From a checkpoint of a small transformer trained on Wikipedia: a variant of Muon for these matrices.
MLP neurons of a small language model. Each row is named by its layer, matrix (down: output weights) and neuron, and shows model dimensions 336-431. Each number is 200 + 30 x the weight over its row's rms, rounded and kept within 0 to 999.
A block is one neuron, or neurons of one layer that tend to fire together. After each block is what it responds to, as a language model described it from the Wikipedia text at the highest values.

L8.down615,212,206,188,224,221,153,193,170,246,175,203,241,242,211,175,184,156,220,252,168,218,205,191,200,169,207,199,191,208,232,208,203,188,161,235,243,218,157,260,186,233,264,184,252,100,207,200,146,235,206,170,160,185,177,194,191,193,193,177,201,136,219,265,244,182,161,199,246,155,184,259,199,254,220,231,209,225,223,243,155,187,201,179,187,196,177,197,165,205,232,217,190,190,244,190,185
L8.down804,268,254,187,196,161,189,214,204,206,194,186,174,174,242,210,214,207,206,143,199,225,222,173,169,199,233,205,177,185,216,167,240,188,215,133,209,210,215,176,164,188,155,189,161,184,185,137,161,231,211,132,189,210,166,202,239,176,187,223,224,174,223,175,176,184,224,271,218,203,170,198,159,165,239,194,200,206,191,163,204,179,224,249,172,214,179,184,210,194,167,203,247,209,200,250,180
Responds to: Final fragments that complete a split word, usually a name or noun, as in ow-l, Tsou, Bayou Teche, Gumbel, flagpole, before punctuation or a table bar.

L3.down458,263,173,177,220,224,207,208,168,227,229,165,208,172,259,193,220,210,186,187,180,191,233,196,240,159,209,199,237,204,239,204,200,177,197,204,222,184,191,262,222,209,189,167,210,160,220,214,201,180,279,152,183,171,159,174,243,161,211,164,203,217,243,181,171,137,148,208,206,194,192,221,132,251,159,219,199,215,169,191,211,203,198,215,171,145,206,237,168,198,201,243,190,229,197,194,190
L3.down1802,255,169,236,214,195,219,199,168,202,201,223,221,206,224,161,271,221,211,180,177,220,203,156,205,206,203,191,167,201,156,178,215,227,223,142,224,214,201,199,196,177,152,200,191,213,255,177,188,142,188,193,234,153,211,189,178,215,194,189,192,188,211,174,207,202,235,214,178,193,172,192,194,235,175,210,150,204,236,165,198,268,198,223,189,146,188,261,200,164,178,205,143,193,238,208,246
L3.down2282,222,210,229,175,191,140,187,174,225,197,205,158,205,199,210,220,266,272,203,193,222,167,158,197,193,206,211,174,220,185,250,211,231,203,192,195,158,220,271,244,201,158,224,172,233,202,219,190,196,288,181,158,216,152,138,232,166,239,144,202,204,184,206,165,170,239,179,236,166,219,165,199,204,191,216,253,215,200,212,227,216,205,228,177,230,202,202,222,155,228,218,219,222,205,173,167
L3.down2876,208,201,197,246,194,152,182,200,228,183,203,196,204,235,253,164,245,236,179,179,178,158,182,264,177,206,179,180,205,205,200,189,227,243,203,229,210,194,180,213,154,193,223,170,230,205,151,203,136,219,198,234,158,151,226,172,218,180,181,212,251,200,195,205,206,166,229,222,213,161,187,198,207,182,181,206,188,240,196,196,203,235,185,216,187,179,174,197,191,213,193,194,230,225,240,209
Responds to: Word-internal subword fragments right after a prefix piece such as re-, dis-, un-, sub-, under- (re|aff|irmation, dis|est|ablished, re|ent|ered), plus table pipes.

L6.down173,174,160,167,229,203,226,234,193,183,215,204,194,214,215,256,160,178,160,172,204,205,194,191,167,179,176,203,188,170,201,218,211,249,188,166,233,233,189,184,227,226,148,216,213,155,142,158,199,198,152,243,229,215,169,171,215,240,207,196,184,216,235,185,150,202,182,221,202,140,188,277,193,223,236,192,200,213,144,206,225,187,239,235,220,223,214,278,160,232,163,193,209,231,186,188,277
L6.down747,157,182,197,216,153,164,209,204,193,188,176,210,155,162,166,159,190,175,200,139,210,223,221,215,153,183,158,181,226,210,207,188,140,237,180,205,236,178,195,215,139,221,204,164,259,186,275,170,217,210,214,173,151,204,132,235,157,185,201,199,220,175,187,154,217,187,141,131,205,241,231,149,298,233,138,209,198,173,225,228,206,188,220,177,203,208,183,270,165,172,198,191,233,217,194,248
L6.down1788,244,188,191,196,146,170,205,160,201,176,214,224,197,191,224,178,204,235,212,232,213,211,155,227,179,166,179,220,227,167,236,207,214,210,190,252,184,225,239,190,271,170,158,228,263,230,204,213,191,238,168,192,255,182,165,186,191,194,167,232,210,219,253,206,173,164,214,158,196,194,214,180,183,185,184,218,228,163,199,178,168,211,182,211,233,228,215,234,219,188,217,236,218,242,173,205
L6.down2370,200,197,243,185,224,225,213,187,215,196,264,241,193,196,167,210,230,179,180,248,239,155,198,174,173,234,281,234,239,188,209,165,204,202,177,247,206,172,143,253,209,175,168,214,178,235,240,178,167,159,200,185,147,177,237,110,202,199,231,243,174,242,236,158,206,184,194,211,200,125,194,217,200,148,213,234,274,202,154,171,227,237,192,172,243,151,213,190,184,245,218,210,256,202,150,175
L6.down2650,185,154,212,203,255,192,183,195,199,231,206,225,246,224,189,212,146,189,208,177,206,188,245,146,205,171,223,193,147,182,215,157,177,159,277,139,216,208,177,211,227,226,145,242,148,163,195,205,198,184,213,164,175,205,251,200,198,172,202,213,224,205,262,177,206,184,212,160,179,215,157,230,199,194,227,190,239,155,186,205,168,235,236,187,200,160,201,203,215,245,210,254,209,200,145,162
L6.down2805,260,161,246,166,203,191,258,115,223,163,201,220,165,153,191,212,237,248,249,172,233,226,224,169,183,266,169,197,186,251,188,228,199,192,199,196,182,180,181,154,224,251,275,179,163,215,229,208,222,213,251,180,227,182,163,227,212,199,165,191,175,185,188,130,178,224,227,246,205,186,281,302,196,204,171,189,174,183,222,213,240,200,182,202,224,146,233,189,219,211,268,208,165,189,213,224
L6.down2847,196,238,155,180,220,211,233,198,247,169,172,250,213,171,170,214,217,270,273,225,244,205,172,247,206,222,176,208,181,204,247,207,213,230,172,177,169,233,204,165,208,219,192,204,199,232,193,198,225,193,204,206,222,221,154,221,232,204,188,187,230,154,203,167,222,145,236,218,235,237,203,192,202,217,218,164,258,173,212,205,159,212,197,213,227,211,183,215,208,239,223,174,246,184,223,179
L6.down3057,206,219,180,131,212,204,148,176,218,212,217,240,172,183,157,206,194,166,196,187,227,167,209,160,194,207,184,206,169,174,235,179,206,178,168,226,226,160,160,248,182,237,184,251,201,186,201,206,193,200,221,186,221,281,169,208,249,241,184,169,224,182,164,198,171,174,159,215,179,159,196,184,202,169,217,210,232,191,232,174,185,223,187,237,215,223,224,212,158,230,176,156,202,189,213,181
Responds to: The pipe separator after a numeric cell in sports career statistics tables (e.g. "NHL | 1 |"), plus weaker fragments inside words like M-est-izo, a-est-hetic, A-r-lington.

L6.down661,202,207,234,209,239,239,206,199,196,170,229,199,194,274,232,233,190,224,230,235,220,209,241,221,185,174,178,204,201,203,191,221,228,194,218,196,235,212,193,93,152,250,227,190,203,252,183,165,253,223,131,253,193,166,187,228,232,218,179,229,207,160,195,209,156,210,220,226,186,249,184,200,188,216,234,179,197,212,235,271,182,184,202,199,199,198,242,147,241,197,213,227,132,245,227,236
L6.down805,222,236,194,240,187,197,193,220,175,196,208,200,193,170,202,190,211,198,192,210,193,162,182,210,231,198,224,172,190,204,197,195,179,214,248,218,227,167,192,221,151,241,195,243,236,206,213,235,222,246,254,171,174,205,206,154,214,198,211,208,169,217,201,223,276,227,179,217,163,253,228,192,176,209,144,184,224,210,227,234,187,225,207,232,215,230,187,201,160,191,236,174,239,206,220,182
L6.down987,256,191,226,240,212,190,193,189,216,202,195,202,194,241,224,238,171,176,249,167,235,220,200,195,180,156,232,180,177,179,138,224,230,214,193,194,190,177,216,188,208,165,226,245,179,239,220,183,240,232,178,260,227,176,251,174,179,162,223,229,201,206,254,195,190,202,204,288,160,145,198,148,259,256,222,202,194,259,173,239,174,165,163,168,171,204,218,137,191,182,201,186,209,184,201,254
L6.down1886,177,220,179,201,223,217,190,237,193,235,205,209,206,206,177,164,214,159,123,176,207,261,175,237,213,185,259,160,171,176,227,160,250,163,255,197,219,204,184,192,218,219,149,198,214,214,224,234,193,181,225,201,208,211,262,173,194,173,200,254,171,225,224,152,198,231,206,187,179,205,222,238,194,191,250,233,265,262,200,187,191,218,202,213,202,243,204,189,248,208,219,149,184,189,242,210
L6.down2531,185,205,188,228,193,192,193,211,141,212,185,168,158,156,235,232,212,167,217,193,156,271,142,190,182,199,177,178,170,216,256,177,171,171,141,183,201,207,180,184,231,143,163,202,203,201,209,169,229,171,189,184,198,218,218,211,162,161,204,145,202,241,217,200,179,219,200,207,215,242,165,198,183,217,212,236,149,168,208,221,186,192,145,158,220,181,169,172,185,117,184,149,152,252,229,229
L6.down2733,185,199,214,225,193,225,251,183,207,177,174,219,200,197,187,241,225,205,183,175,172,180,154,211,219,178,225,168,142,208,198,230,222,213,223,206,151,266,168,155,224,203,215,165,192,160,183,179,182,229,194,216,190,190,210,201,223,163,236,221,219,201,191,190,216,181,218,174,209,178,193,201,224,186,232,139,241,200,181,216,220,195,194,220,165,159,270,202,222,214,209,179,209,192,211,190
L6.down2863,249,158,215,174,173,212,152,181,221,191,183,206,165,229,205,217,272,185,222,219,229,236,224,162,173,178,216,223,180,258,162,196,200,199,230,167,187,218,233,235,273,183,188,196,216,216,244,164,172,240,162,243,170,204,210,199,197,166,231,211,184,156,220,218,198,235,159,228,157,219,173,237,257,229,189,189,186,198,225,236,191,276,213,195,208,171,163,153,191,130,186,210,184,258,222,171
L6.down2899,194,248,203,230,187,168,188,158,175,192,243,220,250,215,152,222,201,181,180,183,210,213,201,178,161,195,201,188,224,184,187,238,213,148,161,172,255,171,173,221,197,230,209,166,251,183,188,218,203,256,194,216,190,167,207,226,223,189,222,147,238,286,197,174,228,201,228,205,200,172,237,186,163,187,184,204,246,208,189,176,223,183,218,223,250,194,169,180,197,165,187,202,210,170,180,273
Responds to: Last token of a number in a pipe-delimited wiki table cell, right before the closing bar: vote counts (94,6-13), majorities (6-50), sports stats (+22), chart positions.

L8.down951,214,169,227,192,187,219,158,181,247,182,172,223,169,186,255,237,201,220,157,208,205,171,180,155,176,181,222,176,212,196,244,211,142,192,156,181,215,164,133,210,210,208,220,218,178,201,215,193,226,203,196,209,201,183,247,165,252,190,172,166,215,215,256,247,222,194,194,152,174,182,151,191,157,220,201,188,238,218,180,232,218,172,235,169,179,209,175,195,230,201,191,212,224,175,168,210
L8.down2243,188,169,205,158,200,182,166,261,199,246,176,242,212,146,199,186,203,199,188,169,168,224,203,187,235,197,205,141,218,227,196,155,196,217,241,150,231,254,147,232,212,174,196,196,140,175,229,199,186,176,223,225,210,130,195,219,175,217,228,179,204,191,231,252,202,217,209,184,197,215,188,200,190,209,213,218,205,228,195,234,160,230,226,184,232,167,185,201,195,195,217,233,208,207,202,214
Responds to: Pipe separators after a numeric cell in stats and election-result tables (e.g. 10.6 |, 41 |), plus occasional surname fragments like G in Gower.

L6.down495,158,167,197,196,184,156,169,180,227,168,213,219,161,206,195,219,223,175,215,206,196,174,207,231,236,193,180,238,191,184,263,170,210,198,167,186,160,196,250,234,213,181,172,236,228,207,230,258,188,177,231,233,169,172,185,205,214,215,150,163,202,207,205,209,185,207,233,218,240,236,202,126,191,245,215,180,221,197,212,189,199,187,230,266,248,198,165,197,218,243,216,223,229,192,132,142
L6.down1001,159,159,163,211,170,203,214,193,182,236,206,192,187,204,199,233,189,215,265,214,182,237,193,161,142,201,165,175,185,183,239,177,190,175,151,259,207,236,205,171,163,175,204,209,210,201,151,189,245,144,211,156,204,181,243,205,210,209,202,164,226,259,177,196,226,209,177,187,234,156,198,216,247,195,197,230,232,198,208,124,209,239,210,222,217,250,222,227,193,216,223,217,209,159,142,250
L6.down1012,162,189,171,198,209,142,187,224,201,215,201,202,143,211,178,177,206,211,250,131,207,201,208,221,209,157,185,158,171,212,190,213,175,207,149,128,217,168,172,218,214,225,237,215,222,210,195,253,183,194,152,240,194,180,242,178,174,151,161,182,241,204,185,234,180,194,178,233,204,190,165,186,166,199,208,228,206,186,179,235,115,228,221,207,209,230,206,206,175,143,161,248,193,168,194,236
L6.down1369,192,196,188,229,175,208,209,263,190,197,160,204,167,188,143,191,206,231,236,208,164,200,239,204,154,191,197,146,171,175,220,201,149,208,227,192,150,218,186,226,246,232,192,184,185,204,190,200,233,187,196,208,222,160,254,185,228,183,179,178,221,200,203,194,215,202,161,193,151,129,163,157,217,184,176,201,260,246,236,210,221,190,185,231,176,236,198,244,191,249,161,180,218,187,247,217
L6.down1963,177,208,221,220,184,235,242,229,146,260,212,196,220,258,167,204,222,147,235,145,188,234,206,217,201,115,167,175,206,247,213,219,176,207,231,219,187,234,185,219,267,219,207,213,149,159,203,187,170,179,185,209,189,195,212,228,191,171,152,203,195,217,173,191,239,196,179,183,161,200,213,166,197,197,163,199,265,193,171,169,227,208,182,195,164,144,193,126,246,235,209,190,214,152,207,204
L6.down2052,160,189,195,213,227,228,233,182,187,146,171,219,200,190,205,224,225,199,207,241,216,168,207,204,209,146,239,178,166,208,241,203,167,288,200,175,165,216,190,202,122,210,191,190,192,205,138,215,184,152,162,181,209,155,206,215,195,183,179,194,208,202,224,162,176,172,223,205,145,136,183,200,223,182,243,167,247,226,200,134,200,215,199,169,176,169,177,209,142,170,215,222,129,181,177,211
L6.down2467,195,189,194,207,165,238,215,205,216,240,213,192,238,184,202,197,168,124,226,169,170,196,157,176,216,178,132,199,217,168,221,183,186,202,225,212,158,243,262,182,190,196,215,215,166,188,234,203,236,205,187,183,171,133,169,269,225,187,209,216,183,155,172,229,190,257,162,186,230,138,210,208,214,186,196,228,191,244,241,233,236,169,185,231,168,263,177,206,183,205,215,213,207,171,199,213
L6.down2816,209,184,173,171,174,184,183,201,231,170,217,220,229,137,239,218,221,177,198,142,189,163,221,210,185,226,196,232,212,138,222,210,222,224,150,217,197,199,204,194,213,200,168,202,178,187,225,237,186,196,192,197,226,172,218,183,214,219,148,200,168,173,194,172,222,214,159,182,164,190,201,222,154,209,218,159,189,169,184,155,218,204,179,233,278,196,209,141,197,190,209,231,187,231,232,166
Responds to: The second word piece of a word split after a leading "t" or "T", as in t-ug-boat, T-arg-et, t-ap-es, and other mid-word pieces.

L8.down382,207,211,151,238,204,184,188,188,184,259,199,202,198,213,201,177,205,233,254,245,225,174,194,213,167,174,179,178,138,200,221,217,227,208,243,194,149,188,196,158,157,223,144,166,236,218,198,175,181,165,144,166,232,154,183,161,159,193,261,181,154,161,201,227,223,192,251,195,204,225,177,184,140,229,230,153,258,188,167,243,234,241,213,208,221,244,149,203,150,251,206,185,208,176,250,219
L8.down1565,228,152,214,137,184,214,191,181,156,235,203,190,145,236,224,195,175,158,206,183,191,204,226,241,161,237,222,199,233,218,184,216,206,198,240,229,202,195,196,172,206,129,236,208,210,236,252,191,180,251,206,196,182,204,166,227,246,203,211,196,193,199,262,184,196,211,186,164,187,253,197,197,168,196,243,206,195,219,230,196,210,181,181,198,178,252,235,208,233,213,199,289,188,170,216,181
Responds to: Tokens that end a cell or entry in tables, lists and score records, usually the last digits of numbers before a | or apostrophe (Finlayson 68', 36|7), plus the closing = of article headings.

L3.down705,224,178,230,166,190,196,209,222,163,217,239,194,209,196,154,215,163,176,224,214,180,175,214,210,244,190,219,159,196,233,146,206,225,208,236,192,197,210,254,169,229,184,163,236,199,176,216,161,219,180,224,179,198,265,224,194,190,197,208,212,222,226,244,162,144,150,205,147,159,180,198,228,188,228,180,208,176,214,179,255,162,170,147,201,143,178,195,133,207,169,200,258,192,188,241,189
L3.down1506,222,162,207,185,193,178,208,197,244,194,177,178,188,218,206,187,163,221,181,162,168,208,188,224,235,207,191,179,187,165,241,199,153,182,196,178,154,178,131,203,218,258,185,197,217,217,183,239,228,184,219,251,192,259,258,218,220,176,204,226,182,202,190,155,194,216,178,194,187,146,220,205,174,117,206,207,154,198,256,212,169,202,161,222,209,268,174,248,186,154,227,190,165,221,193,176
L3.down1868,195,203,240,200,167,208,214,197,202,235,176,184,248,214,172,178,211,229,184,199,161,170,153,151,174,202,213,236,190,169,238,239,192,206,210,167,195,228,219,212,256,257,169,195,200,162,186,233,158,221,152,263,202,223,206,174,219,232,191,227,223,202,178,201,172,128,214,186,189,219,232,185,207,196,246,185,264,192,206,208,240,248,185,173,218,221,184,194,202,200,162,288,202,196,225,193
L3.down2410,187,193,216,234,198,241,205,209,190,199,165,254,222,204,232,199,174,158,186,147,217,211,211,230,192,174,193,219,197,194,167,174,162,163,186,132,208,200,205,222,177,188,205,220,212,195,150,185,163,232,201,203,218,199,220,206,263,201,176,216,226,189,169,182,267,192,189,171,235,161,194,170,171,202,199,200,172,223,172,231,193,190,203,191,258,204,225,205,184,215,204,207,173,185,184,197
Responds to: Small cell values like 0, 1, 2 in pipe- or semicolon-separated sports tables (league/cup apps and goals); weakly, mid-word fragments like w·w·w, c·om·mercial.

L3.down838,212,235,202,212,200,149,194,174,242,224,263,208,298,220,195,246,209,149,171,194,230,208,268,153,196,279,190,240,227,203,270,157,137,216,183,150,162,188,196,209,215,113,219,220,151,199,205,208,179,182,209,197,196,227,203,222,186,180,254,191,234,242,190,185,249,207,228,230,182,262,214,216,212,156,239,148,213,180,205,118,214,233,172,218,205,282,217,183,205,241,201,221,180,199,154,215
L3.down842,140,197,135,241,186,212,203,226,212,225,170,228,250,212,152,180,142,211,197,189,169,214,212,219,213,243,214,239,151,243,203,177,199,150,213,198,207,185,211,166,170,238,218,172,165,207,202,167,198,188,205,244,171,252,154,216,227,177,280,263,189,177,224,202,193,212,193,165,176,208,182,274,162,148,199,197,236,210,165,174,217,182,176,223,164,144,181,228,150,234,214,229,218,170,192,188
L3.down1584,157,182,192,222,255,214,231,235,168,203,228,236,201,204,208,226,198,188,224,186,89,215,166,228,177,148,124,176,288,189,197,195,143,257,200,166,261,203,166,213,162,233,190,173,217,154,221,242,133,210,214,200,193,169,200,177,166,273,248,198,225,178,175,147,205,164,281,208,184,178,188,227,202,173,223,188,264,167,190,207,166,246,192,197,200,162,189,205,233,172,254,159,177,195,218,166
L3.down2019,186,154,185,170,187,166,232,178,231,158,222,276,189,206,163,188,162,210,195,189,252,247,165,189,207,195,160,188,178,214,208,209,170,194,180,188,184,250,204,172,201,228,156,182,200,184,230,230,228,231,189,219,169,177,246,182,220,210,167,195,225,190,194,225,210,252,211,195,207,192,196,279,218,145,178,193,215,194,153,246,220,189,182,152,162,198,166,194,223,237,174,234,95,223,225,248
Responds to: Pipe or semicolon separators between cells in Wikipedia sports and election statistics tables, usually right after a number or a header like W, GF, Pts.

L6.down182,213,189,202,217,213,174,258,221,197,190,232,277,182,201,186,229,245,203,217,179,219,244,261,222,210,184,237,176,178,262,245,229,160,157,195,273,225,230,174,185,231,193,200,218,189,202,149,187,229,244,201,203,186,191,105,230,261,232,187,178,244,146,177,212,203,206,155,239,177,196,208,226,201,245,197,177,202,217,217,122,219,209,237,234,232,161,174,204,189,168,250,210,306,189,182,194
L6.down535,221,189,232,226,187,210,188,184,209,241,210,235,244,245,244,194,227,168,226,182,291,214,201,214,202,180,223,157,233,154,223,189,180,171,183,167,217,168,229,213,202,152,251,212,233,200,204,164,218,178,185,155,166,224,178,193,198,227,189,150,195,199,272,224,157,218,193,170,205,186,222,196,206,221,224,160,202,188,254,218,250,191,204,134,195,218,199,231,195,125,192,279,204,173,239,182
L6.down1387,169,257,182,240,205,185,144,217,168,156,202,185,233,141,193,198,190,196,171,210,226,230,203,173,194,184,233,221,168,215,176,184,204,226,189,202,156,190,160,199,210,194,168,182,238,149,163,206,191,209,278,144,261,227,215,214,210,207,201,218,219,189,230,212,201,230,152,216,259,239,191,162,219,212,181,158,228,214,236,174,207,185,179,224,185,138,182,173,173,207,237,255,186,213,205,239
L6.down1584,202,209,184,219,206,142,216,182,183,178,153,207,199,208,239,208,149,218,207,217,203,182,189,250,256,186,212,178,225,174,203,227,210,200,209,179,194,267,211,203,194,244,191,232,169,190,191,250,194,183,187,211,200,208,241,180,265,232,143,191,294,167,216,270,182,223,212,221,198,208,253,160,226,193,230,209,225,216,226,206,177,190,166,231,217,148,119,225,281,193,203,197,245,241,196,236
L6.down1621,245,145,217,155,220,195,198,197,206,214,175,200,225,232,181,207,170,192,185,178,194,184,279,241,159,221,174,194,212,189,229,186,235,198,163,217,199,182,240,234,196,150,280,212,183,153,218,212,227,171,226,195,279,210,168,121,193,193,181,225,257,204,180,165,176,242,212,198,169,159,202,186,237,231,232,174,241,199,201,210,229,246,165,152,201,157,169,133,210,231,166,205,281,202,170,200
L6.down1796,159,247,175,195,211,239,194,207,255,205,211,231,221,229,207,190,185,206,157,228,254,166,228,192,197,189,198,173,218,189,224,172,246,199,160,214,184,157,226,233,220,206,206,198,224,182,121,202,230,171,197,155,231,182,212,210,199,180,187,193,252,207,155,134,275,205,186,209,182,189,229,176,210,200,200,187,209,188,205,161,205,216,170,202,221,207,164,217,264,159,229,178,263,201,212,192
L6.down1913,230,200,249,220,255,218,222,155,164,195,180,225,202,166,176,167,240,172,201,167,211,200,183,195,202,152,190,214,277,171,151,235,185,153,121,204,203,180,202,178,224,221,219,202,216,171,190,230,212,227,220,194,226,197,190,209,215,196,228,226,214,221,253,240,229,236,222,246,208,180,193,159,176,230,181,241,204,211,138,226,213,177,233,228,193,200,197,229,127,235,205,195,150,159,181,225
L6.down2288,222,212,211,184,167,270,220,158,222,199,179,205,223,208,175,189,200,188,197,204,172,187,170,197,183,183,137,238,198,194,183,239,231,232,223,213,220,231,221,202,208,195,225,229,217,167,168,172,144,261,307,217,201,183,158,232,183,178,158,200,237,142,194,190,204,185,150,166,217,206,189,193,174,151,228,204,191,123,203,220,145,231,232,217,208,191,230,167,231,214,199,134,230,198,225,175
Responds to: Short middle pieces of words split into several tokens, like ag in Propaganda, os in repository, ar in infarction; also table-cell pipes.

L3.down606,219,159,181,212,205,180,223,191,170,203,204,227,203,224,235,165,148,226,159,163,192,215,217,196,256,198,243,155,215,228,227,148,218,248,199,136,192,201,229,197,228,241,169,188,200,244,198,170,155,274,195,190,196,201,213,229,215,220,185,223,162,228,223,182,227,195,181,244,237,192,221,174,161,186,216,207,197,220,238,239,166,178,202,182,196,210,253,174,148,264,200,154,166,229,164,219
L3.down1733,203,197,225,230,178,209,241,236,226,197,159,146,243,187,260,207,185,189,164,210,241,247,203,151,210,207,219,187,204,173,155,216,230,212,238,185,236,182,205,194,194,193,236,146,247,161,153,186,172,180,203,202,191,193,204,187,167,239,184,200,166,245,166,141,148,226,173,216,184,257,235,170,155,183,188,197,177,207,224,207,227,196,168,203,229,241,215,199,246,164,152,135,225,167,216,204
L3.down1769,203,162,221,209,209,176,189,240,206,203,221,156,195,190,223,192,203,203,156,206,156,225,188,183,174,190,196,185,164,188,158,200,178,227,138,140,181,215,182,189,153,199,159,214,180,238,171,234,202,128,258,229,174,234,174,223,221,161,205,214,171,219,213,217,116,218,156,135,212,236,202,205,191,209,173,238,180,201,232,160,136,204,227,210,204,215,185,188,128,201,241,170,185,176,203,235
L3.down1844,261,181,232,224,191,178,178,228,258,215,191,172,198,223,208,183,230,184,183,193,245,241,213,141,188,193,140,212,211,229,209,174,169,232,215,167,246,192,222,195,148,153,193,179,216,164,176,201,201,156,258,213,222,156,238,168,226,212,194,207,187,171,185,188,166,236,212,204,228,252,242,207,222,166,246,223,178,137,210,194,197,192,229,158,206,213,215,176,180,152,180,177,220,206,221,196
Responds to: Digit pieces in the middle of multi-digit numbers in table cells, mostly vote counts after a thousands comma, such as 94,6|13 and 263,3|13.